Weights of a small GPT-style language model, trained from scratch on English Wikipedia: a variant of Adam for these matrices.
MLP neurons of a small language model. Each row is named by its layer, matrix (gate and up: input weights) and neuron, and shows model dimensions 0-127. Each number is 128 + 24 x the weight over its row's rms, rounded and kept within 0 to 255. Numbers have three digits each. A neuron's up and down rows have the sign that makes its largest values positive.
After each neuron's rows, "fires on" lists the tokens most often at its 100 highest values on Wikipedia text that the model never trained on.

L3.gate338:107156124099087113139082131164144118117150104116183132097106134160194115145116121104108091143114159170111111111160155112129127090135135137142112131141110095085165125137150120152111141134108142183141144132112154084156127128086105128123136118126157119124115133133149116116136109141131127104114107132136162114115154143137145167130169160137164114114128120143148120137110150126121070094123
L3.up338:112115127118109098142165117100109109138106087133124159157096114082163148110085128163106146117124185150106137115123129138084139102098106090162153154099141141143090132134116074152127133147143102125128135098105102082119174132100107132151115087129122116143119125083142144188113147125142120179156101118140160077086109110116110135136085142159124144148140110118100140085111137145136103197125
fires on: " at", "t", "ach", "hed", " to"

L7.gate308:119094095166168152058117132105108122084108112169138159162149134107148143110136138119142137117165148073178125126128152106108137131147134138175124097100102104124123110135119131120112142152147115159092158127106103141116099124100114145108127096162082143163136139144129143152141132085131151141146168101144086087148104137108154134165090156102123147143132140120132104163091133100146169103114
L7.up308:153120100122155113124096130093099107124152129104118146115179096116118099128165111145150106128150147101158124128123136090141133072166148124104100121125102125132120158146100112116113163158113127149155124118140149142157067102114109151117139099142115152145139142132123155118177136137187084109131153116133087133068089146145111103102132107112158106136130113109105129122127129077128169136095
fires on: ".", ":", " and", "..", " al", "h"

L6.gate224:170152102119123151118100096094118114097139129160099127107127111184105152102086146097136142112121129168111064094172158141128135122150139122111137132168161133132174144140135114124168153170130148147136180137125117141161097107154153138107158099127163164117119144149136146130143137120121149123160109151119154119119169123133148164163103070106113104181121110145180090138154136147110122179113
L6.up224:104154123146110137143127072149106123131153134137092110106139138165097119083141160125151143122132111182111109136129173147147124142150146170110135103166140182145171129106122121130118122130173116165165154112165086167140144133135171123117132117139127146132133138138124185188145095136107122089158107127086171116071147148104141116171158089113123127178145136130157090095123150131099116123157
fires on: "ing", "ff", " eff", "s", "f", "uff"

L6.gate228:158187103155187122133146127099100143084081126135123157123112114140105122123140128122128086085124134113130106082144175135134113117166132128098125153174154090130154118080107128102103149118082124135111138113104104085138128131117108091145132108125153119110159084120160140122092129145148092078101124103106111112172167123119125201143127109092174107119117146124137135161114101129143124131156
L6.up228:154132111137153148121111154102101178140122096093136150123143117086129138160101149128132131134173115121101108087140153140144140115162121151088093120134137118115116140115082140114119133119140152103079133120076117147136085147159111124082145126103111117115136146136124142099172157102132156151121093116195160108088136150098106146124107182113104159126100189126132172143119118086106149089144
fires on: "=", "an", "en", " San", "ay", "ene"

L6.gate461:164128123092114134108120143080089141112120165142100116126136092093150152115146091126098167131127099123128106123098144117157127130123134140106164116166086094110144140140164089138142122159144165148117151143102133163157101078129099193114141106136116104142129139131093152148124119106112115096128103092134086140141106135158118153119127133131141100137102096171139106207140140150147091134145
L6.up461:140138147146115130104111145134117120109144114144098124067165172082160124095133125098106190091158108077076150153129121141145119160130140166099102129149114078170131104166120092140134148127128132110088132098117133158160102138142144133153106134132148126166144120083102089164141102175142122128109077131175124137134119137145140141121138152170161088128106117150167097194142119089156143133140
fires on: "ur", " sur"

L3.gate260:120136139132160131115144155084101131122115115161159135158103114109124162127142094149136091086139140097121093075131183129153150100111153101089125129139072074095127096091150110119132126135142149104132116133088124161184103112096151136141101146141099118109143091137122096107105103134121134132139111144102091143156150138126122103093141116101125148073124149151133115125133100134128079115150
L3.up260:138156142144146179113118116096120133103097165125135140166175116104172142123115069161146119119151097101096119105125146134097133128155079098124142107139131082123097138137162131132129127126142125173128149123116075178136099115105164140082157117092107115120140084130137170147112097139135134112100092072150122125068123128170154168135115130138170139116123153148117138121088132099114125106149
fires on: "=", " hel", "ach"

L4.gate256:167168125127151151122150122142128145087167128122111149132152135118103116114114097121118136110096140138101128174137137115153091117142141121148078130126159138112150063139132082123134191127115149139181196122132123144139143148176161118097096165130143142108094111096109130133115071160109100149146105131173143137142085153172135151093111095165129120131140116119159122114119107124146139153121
L4.up256:130158138110128113162137117118130150141139108129144148175206172105126138120138156163117147161130140126089119138150144142115146105125119147110102152111105123139115162135144129105147144108096139097135133126118131123126135130158106134158141139134088140139125123123146151086156107127084163142125126122182132140117143098151095157144097175113114123161125129102161053134156148124169123113147
fires on: " or", "ed", " known", " and"

L4.gate227:096132082162122148118071116153116089091148198141120153122125113158128132145099123124157109113131139137126087093132155143134155097152084116117103137195146157144141142148108128152147134165114142103121143123126146141178115139118151169138113129106151124111116090167154102149135134159146143133110139187175124115113138102146109126130151099122147127146135118118107119139109092091148112127126
L4.up227:078150112153104167118127134127168127114138100114157120120093110142107137096160108103177070136125120135106131108121122112115090141140133120112127111118105133171134150118118178156148174133101100129123123121159154125124134112176118084094180117110107118145157137154156135139155171133159159093114162182097102187135116135083104121160156123110121174089157160096111151126133110130113112107153
fires on: " Christ", "isc", " Sec", "ese", " Thom"

L3.gate226:138108160109125152121097132096169120129137127121115102106130119093130140137082144149139183118159120158140072136126095128108164097132094114111075149112135112133147117137107129092175152145153113142101148106126162101129093162118142144184131075138118107103100145143110121149092105134169155140155160146145099104125131143126134129077124088148146145192070092135133103148142113153128168174107
L3.up226:127149127136126144126108102139141141103118108133125133100152086118145165094101127094147131134194143117087115143131068093134147141144127144125130117068110128101140129142122123127154122118124127105167136109173107104114138053138144189127150152124116128103145099075148132103110130113108139120138125115089121120109152115136134149124134127133102134081149139078134083126193142180154133139137
fires on: "ited", "ated", "osed", "ined", "ic", "ed"

L4.gate201:146148130099135126127154083118095121088147126145139101121121125146160157124138131132151136110162155163144160090135165159120126161145106140105096142155097111106136112086092140165123152153130133165118146137102127130139141121156162113131152124112088107103098084117135119077118105127129132096094069127141195124118108116220110147175132130135159101106114156093139106125132104141131102104104
L4.up201:084103143095146131142120134110125100108092100134111159171143121073118119135115099116115138114122160144169143133141122110140075119185136140128141154155120155132125118095122109147117143120152107121099183142177133134153123173137142097129101096138135132124119116095148153140143173098118134155143144123051125095133113137090132166108111117134140086126140123122126096127158118088122126141123
fires on: ":", " prom", "t", " at"

L3.gate42:173137147094174152108148111130053155112141146137156153127109083125144122143139113122081127092122097135138145117131141082116123141148115145089107138112128119106107098134118139132120116107133168132125123150131114154110138101126137121130115153079126107078160101098106129114150125108126161102125126148116062158193129165117134105113126093154183157141092124148137148133078081104146104128131
L3.up42:134165123128146153135089096107131086097117144106118109131126123158181183124086095126112144154147106101129084117144131096110136081145126112127106128141126101114075122115122087148108137138101162148118137112115086106108072118083103139126133146093137144080129082126151140118138089115109135103087139112106067152143169133134129101130122091167149142117155141133115137135116113128143098180084
fires on: " =", "=", "',", ":"

L11.gate203:121124125144145176145126107135121145130111123140138064160117105148120115163113134092146113159157137125144141152136160137125108169137144178110104108098134170089133119157114098159137137150164162143104161115119156120153093096102131129155146117114153146107116087105161075124112087107104121120111104126132143103148152118164111172136129111091158112138115091098135097175177123152170136135137
L11.up203:102142159095098133129164075123159088149137131156070164136126134139136125118119139112093084114151127128140115145150104131078128149126130112098138106122129133102143126148121113145141177088122105071111139119125165155088142127140065107131153137115131092140090111128150161120144144131093138121068122100165146154146144121130132122113107146094100130145103104137183121153094143157122148136108
fires on: "199", " 199", " v", " d", " 198", "200"

L6.gate305:129157137113145188094131124159120120132132121125183137131142120115135077107127150127130105104148143113092106156155135150112138125097122104124121134102102109156157154172113142087110092111157128160121122152162156129131097150088117133127139128117156148146132151110105123141108119181142136111183141109161145090123134120116163142126095163148103102154132113157119094089167171077145130095157
L6.up305:149109127111119150097122092128107145108142131140134144149135161148119139120130149120126083147124170132138095142142120150120121129127128129106158142148104107137123138142184138105089124093117147157152130178137117132119149136142127161104168145128139152124132134182067199137150099081157144158126150145118103169139119148148134070148171127147118100149144096133150119150098132097119119150136
fires on: "."

L2.gate500:109116134120130135133126140113120119122114116178159114123135183133135154112130131107139113100162078125086137156122076115127168120134163098158122154119143086181123147076123148126158147111131125100127112133189106145163075119117138156124147127117146150124089131130138128138141144111140105188145134153154125102156142126138123101108153126132130078124124163153151131131133121113117135085115
L2.up500:143136139111110096129146124123163131136151117169147117137131132147107092161111113075111141122070137152120112120177124150167139139113148134120131117122119104104087177136141159137146127101086108110137116117173149086155115089149137140100073135156150146126164113052101125080139146147111133162105123132113126097125114095104150138170079144113118091100079149157139146154142114125113113107108
fires on: " |", ";", "al"

L9.gate188:173156090124103117079109131118119109154149076120133111135149109102140100091132126107103122118148113139116096099142141178137129104142125125146120102127087120150170115127096130106139145136108129136147155146098132134151133112109134102077147082116158135144168151128118104104155091104154159122122119097124134125109135123120092130111114081133163127060102140130140141122136084127149107124171
L9.up188:132131172140149156130124128158148098124124130119126156129115174087131107130130102150094098122129122152157138127115133141087124122098156115142103153101117119094160125140179121129148099134121130163143087151168110170195094117109103154105098066111149125137098131136148107120120120127129088113113105114163119104088167156174110147083112124149138161159150135150166117101160111123153110155113
fires on: "==", " ==", "\n", "ed", "ing"

L10.gate110:119152124093145106105153147090121117174118161150108162123132092117154124153095142096172100119148122121157090108109141151149135144102126191077142126099142142140093108125150110127146120114162153115161158121131114125117094102116149124147149164070146119130108096119126108113101161107153103187113105100167119126166133160131108145153132104121110091159135138095113102142132130118134141156123
L10.up110:102097138141112107163155116109139154135130143171121107086131160128139103120153122121093105150155106089117100143145134106102143142118111140099148151137137143092137131116127108125079132099162130086180140110152131169096149128148138132159166146145136134124137123148112107109134163114102133142158108091093170136127118136132143132186074109091150160125144136119153136148159173095109139138092
fires on: "c", "199", " 199", "it", "order", "v"

L3.gate69:125152170165140163088116143123113129152112162131145095117087108119107106131104149164128113102107133107130107110165122157097113100143121133119118153161194165163148124117115120107129141162108129128091159175143154134168137132086145140125141130135182137130111097146176093110115130129116107122163112178133129123133145126150117176107107118135139129152113101122165064161182082147185124129160
L3.up69:118136196175114180086117151143116132165161166132156085143108126131085096119098167155152149114116109107142140104122134143086103105151124144128123175148160167143145103122105140128133155150100115139103122160155159124193172114129141135132135145142163118177149118154175138094118131130121130129148133144102163125152135121130114152113140126131139091126137126112138047132184123167153095118100
fires on: " of", "p", " =", " the", " had"

L10.gate483:132134142103149136153138141121125107118132169156149164132149067178156103165127153140165131151117108135140131133110131138123084107090088153109127152179135147125149118153176115131148177133151162157098141137144140171127093150125118143134111178102129135109108095129146127108144174120118146088160135117135133124131139137138140117088138120104086097084099170148197111135141131113142159120087
L10.up483:127102178100084111156159165142116146139130127122122129112144140110133127150108124136154141174126103105128103154115121124117148097119070105151164149134111098115146130128186178138095122110173120139088118109129158145094177154143125127137120136147125071109097139147109119091149137092108140144156083115085112119114118132137086125127120122114141138132138106156146094103116191157109147142092
fires on: " |", " inv", "il", " is", " are", " m"

L7.gate220:137164115117108134130176092126149092148124140163121145133104119107165131121124136106119104103130162179128119147160089150166150130106117130122154158127152130161119165166146117125142164158147131109133177146129156115122133099145154113156084140121130136117093130125164138136111136116121104147133151175146134119100153073173068151109054136141129136156111152139134099153126131116089165154151
L7.up220:153194133145116121162109146094140121127125179167165125131150128149141114090149108092142135124162138197110128126137109115180113101155112147142130146142123160160136151129142124129137149119132108103134128123139139126143144090124074110146104124049123104153172136057136145074117107114120116142113143104179094092120124152095116114106110105158118092138112123110166136133106109133122129113143
fires on: "\n", " |", " two"

L2.gate135:110102144140118133148120145121133154141150094163145159106206098072150089137133137062133134111143088171080123155172150184150136134135162165115098148118169128140135157138145128140136124136137131154144129106130141126141160113137155100135165125139111140131125136071093096147105103111121094113121108158150158093113159156112110122141158117111112122128134141118162154150112092107126114112151
L2.up135:120154135139126098136124120135140100119141133127150127138148122083139084117121122109137161119084127126169132145137082108176149124143099155115133126123176112115117152062101129133167124113089114186111109148145154159136154087085132136156115145154107124119139116129147124141128163120130098118134116139102138156138133078150138156150124150136138165131139117077086142088165155122129100124115
fires on: "-", "ug", "urn", "urch", "ill", "rough"

L4.gate51:126111155125115178149140145109128131114136155132073163092106126169111115102137126148157128169122107145119127129112127095115138124132096112107086142133124144153115120103140137123142159143170136147118130146114159109141149127082156181121097152137123112090106125138139098135141146124097128157144142155117165091158172110131112115117116119133100071100096145153110111140124144143117174176135
L4.up51:129152102116137138152078126167154088158142116120144147123132142138181122121123134139110130165139164099078127169142140149149118144111117147132127122139145132129141103089160110133133183118114139116115137109202094100144127114129176136126130157139115124136128138114150121124120142103129104131110114180079107095077159097063102118149144136113116121135164121114089095106163132120153096122124
fires on: "ing", "ed", "inning", "ated", "b"

L6.gate443:099129141151139152109145076110046138092164117136115107132113169127113131124136137119100140107123107134134145133107167124127099113098120148127083111120171131136116140138145144145135111179143154178102126141135149139156115115111158145103134110144093160104097140163132153109136136130110104155109115162122154157139121085134127126124135104108122103132103170128120089112142109096112145140199
L6.up443:118152152149153121096161178085144121115122172120108149125111155067080125158133127111080124143077114118109154130141130117097080086131152137161097160138105121109157081134106124103139149129141170124099143134121128123126123103158151126125121117124149099135115145182114124096150157096163141130147120126093138124108128082128103119085090131149112112148136117134177131177136109110104108171127
fires on: " had", " gen", " of", " Sch", " has", " Her"

L7.gate475:164111096133112156109125085096100095111091108149096147062117093175157127117104087121134150118107142128153075116163150093108117102137109143131149125121139114127139162102186112097168142172099161120139143150125106138114164121129129114117155089139091117104108099154119103112104106105094150129128107150154144128114165124114134124103128126118135147156115105137159150175136120127131124141107
L7.up475:163143103152111165126130113107114096107082098149092152086116128155153128103093106146140128100104101107143099129126132097092073108147104105126109110129142117105121147126140149098185145144101133123150097137147121129140146087127130083094147104143106112132145106118159097057157140105103135111106110089165121097116149115103120145088153097117149152147111094158147150124134136112113074137120
fires on: "==", ".", "\n", "off", "uck"

L4.gate34:136114164094133093111141171152097099099116097170083127151141095143146143121082131120101133135145097136152128132187129129102107128145093086170098127100130132162143187171103163136144081186068124132120126123184106129132112120125164092122141097165113179107117123149169139120143137122108134114156135117069099140121136137110126157113137161113148157088138125132140169133162110116129131143145
L4.up34:114172157120148178069132116141132137110116121130130165146138159140114140147173136096141095156109083124127166154120164115097144146122133138140102116161176132148119128138090136114136147131140140115191116079170117136170142103091142153078112098135112146132107162155127160060119114136114128122135100128163106147117139121155099149143133092094139146141125127161111127083126124117138150122152
fires on: "ed", " Ed", "ud", " ed", "d"

L7.gate116:111135101138167165080144115156109112098163127157116139085113134095161126122137119119130181117135080123168117139123145114159102147100151160151118140094134134136146125161090132152141154120095161106121147130120111107139128155116115156116094154183140148120119083111099105152118138108140112150188119131137149113108131079109107151097122063069130136118133096096147101138144089111124143139154
L7.up116:163094097160115113112095151124121144150128167159101167133125063081142126103093135071160117119120087148157135126129096115097131103138137126177160102116140107130178156104104117133123155132153150174152125107120144140131130108153102124128095083133123144110139147124144133119097119144161102137139131155117172105151113168145118108142132130111132127080129150071106096159090137113156161092109
fires on: " and", "\n", ".", " who", "ange"

L7.gate9:126094123100150125121146139142065109130132193168081137168128108141135084144114108098116157099142108089144137125118161134115080108106101107093148154126123121112137123163123134117139130172119151172138131142111140139156123147148108149175153115104094116108155146114087124124152159146109153077156101128122152116102138150103123125126147139134134117131137068138120095158144091131123172131122
L7.up9:073150143098102154127107134113120131103129142121119107120139143098123100096152145119131143172128135098103194167145142154123153085146127123145120126155127127142139099133163100126153074126134148141136146122096132141109160133153126159135163075142143119095144105115106107134127175096092099103105169126104148149062125112130131135107140099146152173074153113129104082126128125105138117124086
fires on: " was", " is", " organ"

L2.gate277:114150095147090108083159094148078151112090137162131075105134134150141139097146124088132141074090097128109154126146128137149126137142099107083120142145130098136132143109122124121103146127154206124103162131106142151153107129108153155125143109129119106116137151137154174133133086129107155098126119131120102115092136120143132129148130139149106104154104176122131114164111107075132132119136
L2.up277:136147147120112155135084135146142148144142127118138157100138134091154143103115107137141130134127112109146156167093110137145086101137145146100157115155146120131152155120128120149148134139155131119147101101138165114132101186115145150081090132128124144141148098130111108125159171163130125084100132122171122118067129147180125122110109127125164126167132124110186145137089115134108123109145
fires on: " al", " ref", " hel", "ur", " sup", " sur"

L6.gate84:157098103100095122131109111111072132110097118141122113118120105109132192126125144119116105122138171113129183061134153152134149134098119128114161097179136157090146147161149060110111165150142159136114159145130149104117108154117110152146126182108124147096107092129133120164148136151162115108148122129136117164097120135157104156123091161128143185156143125139136109171114121112114126113121
L6.up84:097117091135154168154166139124124177120132146135108139115140164125144125106141120145150110124132109128184125116129106103139132101128099149095138111182102141160084142101162135153156117134122110060134109115135143153144137128086144110081074111133123139163138157117160111165109116153124134093134119122129049113127121107155147144143157138126130103158122146126049134127144120132148131163185
fires on: " al", " var"

L7.gate30:135133093123137123134153143124109121115149149184133135088140118109179157117155154093101079113100145168131047115147114140157109081180094167150129116140104110138132169121121127102157160107102134140142124148159160126135144136135091115136109155133160166123138102144124108122143089114193130127153118139103139134128144136168142131107108120143191127112152147111140099119160088084153101150152
L7.up30:117160127141129080112109114124173122130164140146136150108139062108167143101135122101144091117123099184084154146148126158106099119158080141081147142111108130115139141179107091109112144150143107139140094121183162131151166188116131111143099107089141151142132100122116108122150144103133129096110138127137118171125134193145134109149131086148157134120138136113128129125183101162140105120125
fires on: "\n", "isc", "ave"

L2.gate46:119159162129147134124160160141164120120123118172110143134142068155096131110141119176142071140160152133147148157132090177122119123129102126152108123139163126130109134113134083090132117164101147166145193116151110121145161180108113117083105104151136114121133137124161138142119120138100100137114125126114112156090100111090109096099155140102123112142129157141171142123110096154113120135158
L2.up46:119112109116101163079114149135155103118137132131130147106108133103131125170174136128094082161112115067122185125116103153116162149107103140100111122137130117096136110115155152111125112125100126076167135139125088195118119152124141099101123110096142142154110140169102135105148091134157152126148134151120099144126119078128133126103136096059135121116139113148140118150147113105107127154102
fires on: "ed", " com", "ud", "led", "at", "on"

L11.gate125:137149098124154153120131135131125095096142128153098113153123099136162143146113100136151161120134157172145144081144157139130123130148141107118154141135173104108149129100103111165151128144132174122100159158114142109135086119130136092122137093149112108100135108146118094130134151170160178055145159168105121084070134106114086121107130136081115115113146150129154111180157141148112124148155
L11.up125:121168211113183142132124131099063115106146136123111116164152098113142151155079160102128145114139118179126144137116154140125132151170093137162113110131115090163123140127114124126091130155137103120148143091160061113140071099141149128129117157144119140137142109173119157143161153157107133077137142128133188141117123127114140119110149157172152140130147111124150108131138121127107139136095
fires on: "c", "v", "g", "oc", "ed", " ev"

L6.gate446:137130151122156122112122164089067123177132115159147146155107071135129156130106078104094141135132124130108129114158201135120141112104106121126109140083157131115144121163118130126101097129096134122131149135126152119135128108157152135164140087105121127156116171151114164135148171134107101186107128089093119079124146117137154149103140103139133098091090106120121129136127136084105139120114
L6.up446:140106173084128064130133126113106145143117146161159125133111127056135154104104091124116166137154076130123137107101109127146095100130109127161123119131140118122131121128113111119122137098120131112117152133115113145094089132134108101173097107127101112128102133070109140132151150127089121133135103160126126118117141122171139133096112117117132127113133111147129098099107121105160101104080
fires on: ",", "ly", " was", "al"

L6.gate233:144154142131158081113053138120106154123133120088112131105111131122107098123129159161148120115112099109117129175132114112088107130152138141110080105093131059122162144102108155103121121144102142084164115123145127161147083104129156124146129120132146109088073116187119137155087114113115130144121134113165121114118140113149139134138097141094143148157129117105172102141091142096133168081164
L6.up233:157164127089111132120099154160139131132162143144148137162122143133115121145114163139116120123102131131085146127150136143118120144130144168129125090128141117122161165174165088117110172100120164141165154137147122110151137116158105123162129119138101137107138138137117131112175136088111149207133107161112174153106177121110109131117131163132163134098140072110126091142109134109098085120151
fires on: " or", "ed", " known", " not"

L10.gate84:143130126141144163140121097161091124171112163140141104112147130141123107172106153116119109148148109129108101134173097116113107155146096134138161075158120145141078169105146128139099116113137136157150165130122094099114138122105142147100169117140180138111146095126159082109108132123121158092145094134154153113116150179109153168109107117133127122152150109173141126137129155120177149148117
L10.up84:115142117118138137098094089148145104127083143112110146175157104177156143144101150129170096154108106148156157150122115154151115179119120121106127082140127135127105139137169129100107112128135143155201128156146126138086143116145111133136111145148123097142138124114128132123087113097159146150124155146156125161161144123139155076127156091177149113173139107141130097142131133154126138159150
fires on: ".", ",", "l", "f", "t", " |"

L11.gate46:110141140155140168125139108087102141127132132147108153128129125095162101178122132170113100147104115161141127127131123134091119144154113155139142142180119167127090144095124136182120153122135133148153160151171135110120080107134107103202161117123116146145125121181145120131130126133126098123124117137120143124138157148137122158146110106136173079088113137140117097151143137116083099146103
L11.up46:164131146116179137120125139091155111148136138149148189111138133133151118163105133085112155146173071197127105109117104118119104152129145105135088161099147136192095122146138120131116133130122116150142158129136135166100167131130123108127128139104127069144111111130110131119142131098178142144107129121126098130119121147169125143114109123166156158121119094082094123119122080145138081129145
fires on: ":", "\n", ".", " the", " from", "=="

L3.gate223:137103091138114109091179104103132135126140152150108121109153106177145182121131138105197089126142127152128094097134117129154150098161116115141113136165149132099134089068151129163143120117103139144126160111111094171142138107120131131133152147144162129149138116126137113115154124106068124098111111128128127174183149092131109112115105100107120150139105146090105158118150136144130136113092
L3.up223:090134086099139139124147136101105152156081115136104123095170139176132116148130144134138137160111124142141112116150134168110108112121111115151147139165147110147077107095109152121138137159083099133145127098142105126082156131139118128143137149174126145159173075087138128158145125111061193117070129113138156136107119127132168122142139097117131115110101093114105143115118129109140104115137
fires on: ".", "es", "ys"

L7.gate125:173141155117127089099123136127131138133128113159113093114088083120130135138086177116089084116144117127135121150173134125140132081105096114138144121151113115152118145131108123107100104142160115138077154167102140163102118156106128136145125141140126101117129158117137083122081076126136121161113106136193115073096155112143162126079133136140096155162119125139079114137143145099105183134097
L7.up125:168156149111144179103131112114129149124123183142135129120091133127081070136114142111102103098077168123183128129181156141141123098120130125115150130097141153136077145107110136098103130118105152156110181172103128145131154142110123131121125101159147096109110150127118127155119096086088096149109103152149067129115149135176130143145135125145117111171115129098089121109142124125128129146151
fires on: ",", ":", "),", " –"

L10.gate306:130155121107116146133137115127142126136092144146072097104129175163180123112111147139124148105115117143124092100141141119137128128144085109070111113114120097136125149128130105150086131133100206127161152184144141115190122133137143182115143154128168134110106126088107130097116137129100109142156093131097103121163138147109141099122156138093090105100116116140163133162101059089127133164103
L10.up306:116162133120132082162110127142133135100121107170168111112110151137152131166158139069136126132144120176132106132122116095142141130092140101101131138114144070139126153163131135111114150125131137083132116186149119088130127119147176135179113133122137096142110168098139142084103136103147101123136105119142087132124124169118126128147153142147102133109117109143188141163154122104136160125093
fires on: " ind", "g", "est", " |", "erg"

L4.gate353:116150139076133149112194167127141085094145109168130111131127143140132123089149102076121095121086088136113161104110132150091147112131133102158136100081110127101149147112150124120113145139085169082163196138127133101115109095099127108118113119138133145125120142109123105140155156142100111157159108114140066139100118105143119129104143108122117133113124123119128122165148099152092120111156
L4.up353:137119163120127131143177157136119122101155104131126114121114114122167087134129173124094133143123107149155164133104106143118111165115113138133141154134118072142136108086094132125130110177156117097133142122163108111173143103096128099137108103101095125109116122106112126126109109165108111134108151176133117128083097143141122152142124119175174164129123108128153142149154147164124102126138
fires on: " Med", "ass", "ed", "ig", "c", "ol"

L9.gate377:114138138131162117103121161087115122125139099140156098159163130140157106117117146181163129126150106118170101116103101111134098095102151089125170144163098108142123147119147131125114156152085156125141135136091128144132119115099168178104114100103160187156064129122160106140130124124123094176135074170168144088131123108097143131111147114122138114146116143114145113150121130117146136171107
L9.up377:118157098122143170152070113097164105109137115127064142126160128123101107145141113141154141135146087118131136091117102102146124125119118121129124126125161108120092157139130131170115147133110123117129109096129139113145106143143069107068141137122119134115131098142121136143123127128088105115107119158150142137157143135107156126128113126115127145131091137129154162124152082073145163133123
fires on: " |", "et", "in", " de", " al", " en"

L3.gate488:096149153129115105110112147147113087144126136147131100136117119192114165089095137115155101151075123116145185107163125100095159143146166097161105145143091158133150095079116121091118168125127128169114164145135128126139121171168105109174124120135113133096115096120117136142093074120103107138154173138124167120128140110167108173104130134139128135146159120131105119116143122154165121164127
L3.up488:128151158123135123180124191117112143069113168123127108140126132105141134132117094117097122145130138157129168130154117165097137113152164122094134144088145120126120082148135115129118124105105138139123139163133086102130128093147121103145101111132165114138154092159142104122125101150143104092083098100110131118112099135132141134110111168129067122103136134137187121132187141126122137166128
fires on: "ed", "ited", " received", "ored", " won", "y"

L10.gate219:137164127106111154095115158131123138110157142164183136110122139130150140103179097101144094111136140104125155181148120154117114103125173111151116136185164105101119169146151155097140120148079145163137129107116144129181129159127166118156118097075133130128113145108082129104118166153117093180145115132200117078102110153115090116118161133137149127117107155108131118141153125098161159146123
L10.up219:082117104170108144118152110133097123112156131175167129098146146125100154109113104127129141140125123124144151108138100135143117126101112182107111093145140155138117110130134134111146132095128121139143133171176119173140115120153111167099109149145142093091150169109117118106142148095139096151158095118120135133121152135086156151122124088101141136099086108123160118147109138109125101117121
fires on: " oper", " first", "per", "ens", "|---|---|---|---", " feat"

L9.gate199:104165112116087129114137126129136098152107132145134122095106085136153137096145135131128106136149108188154111134173105148142142142125142142143162136149124102105192162122113154138127126140137168123131158146117108081100120115115174115105119124137145141142086134152138107113112105132142115104122082137154106077104157099140128125140093100116113120104109075123177114154147139119150163186086
L9.up199:110130201173137157092095136152134131133109129098139121115139093167125095102160152121069105110121136121130144124126114135126121114121163145126127138126083100147105131137159134137160135128181142126134112135120150123150121141122144097055155156130100170154153129167167171153142136127117108111158133136118139120178156120107114140117133130105154099134113153151125117116101158150108112104138
fires on: " dis", "f", "-", "s", "is"

L6.gate246:136154146120149117103142157117115122113106137148174131156112131117133113120142155128087154137162145083133145138124125101148133118120100151147114109123143143159148156136148143100119146083143129125096137141124139115170047144095155101181142138141108120103116116096093102080060108109152151133148112156165101089106167133163142098102155165108134122162137137157142119192140127105076121132120
L6.up246:125136107124131139155128095128124120125096126131168099113113135094135142119097144169093117138099121147121117123132143134117118170092146191101136143145134134147131141136100143100073088136149127109148147179182139105130136118158142094123123127116115157134114119130149136122119130147133120183113083141129135113137096092096133153145107104102143120180083123082088104122111148124136137067114
fires on: "\n", ":", ";"

L7.gate199:132125098090166126119164140130134124137079115132121129162123115116132100173151131139057102168110129107147098128130166096122099144094138145098089127134118139118137156143159130148112160114100139129177139139131123100131112169055126113137121122169125126123149099135142110084137101103156125129157066110135143130145122111114163144104101120095129112139078097163184098165143129108149153175163
L7.up199:156138136137090110098104135149108113147123105157156126130113102125160136109080138087076082133155155113136117127147156155109114139109131130119076092137110110090162120141093138109109113152128116153138107147143131181126134111141145099131153118096143141124124155155162115045107084140113150171092094121142096129106116100127142124094144134136130119120193176107128095162077148114142105099106
fires on: ".", ":", "=="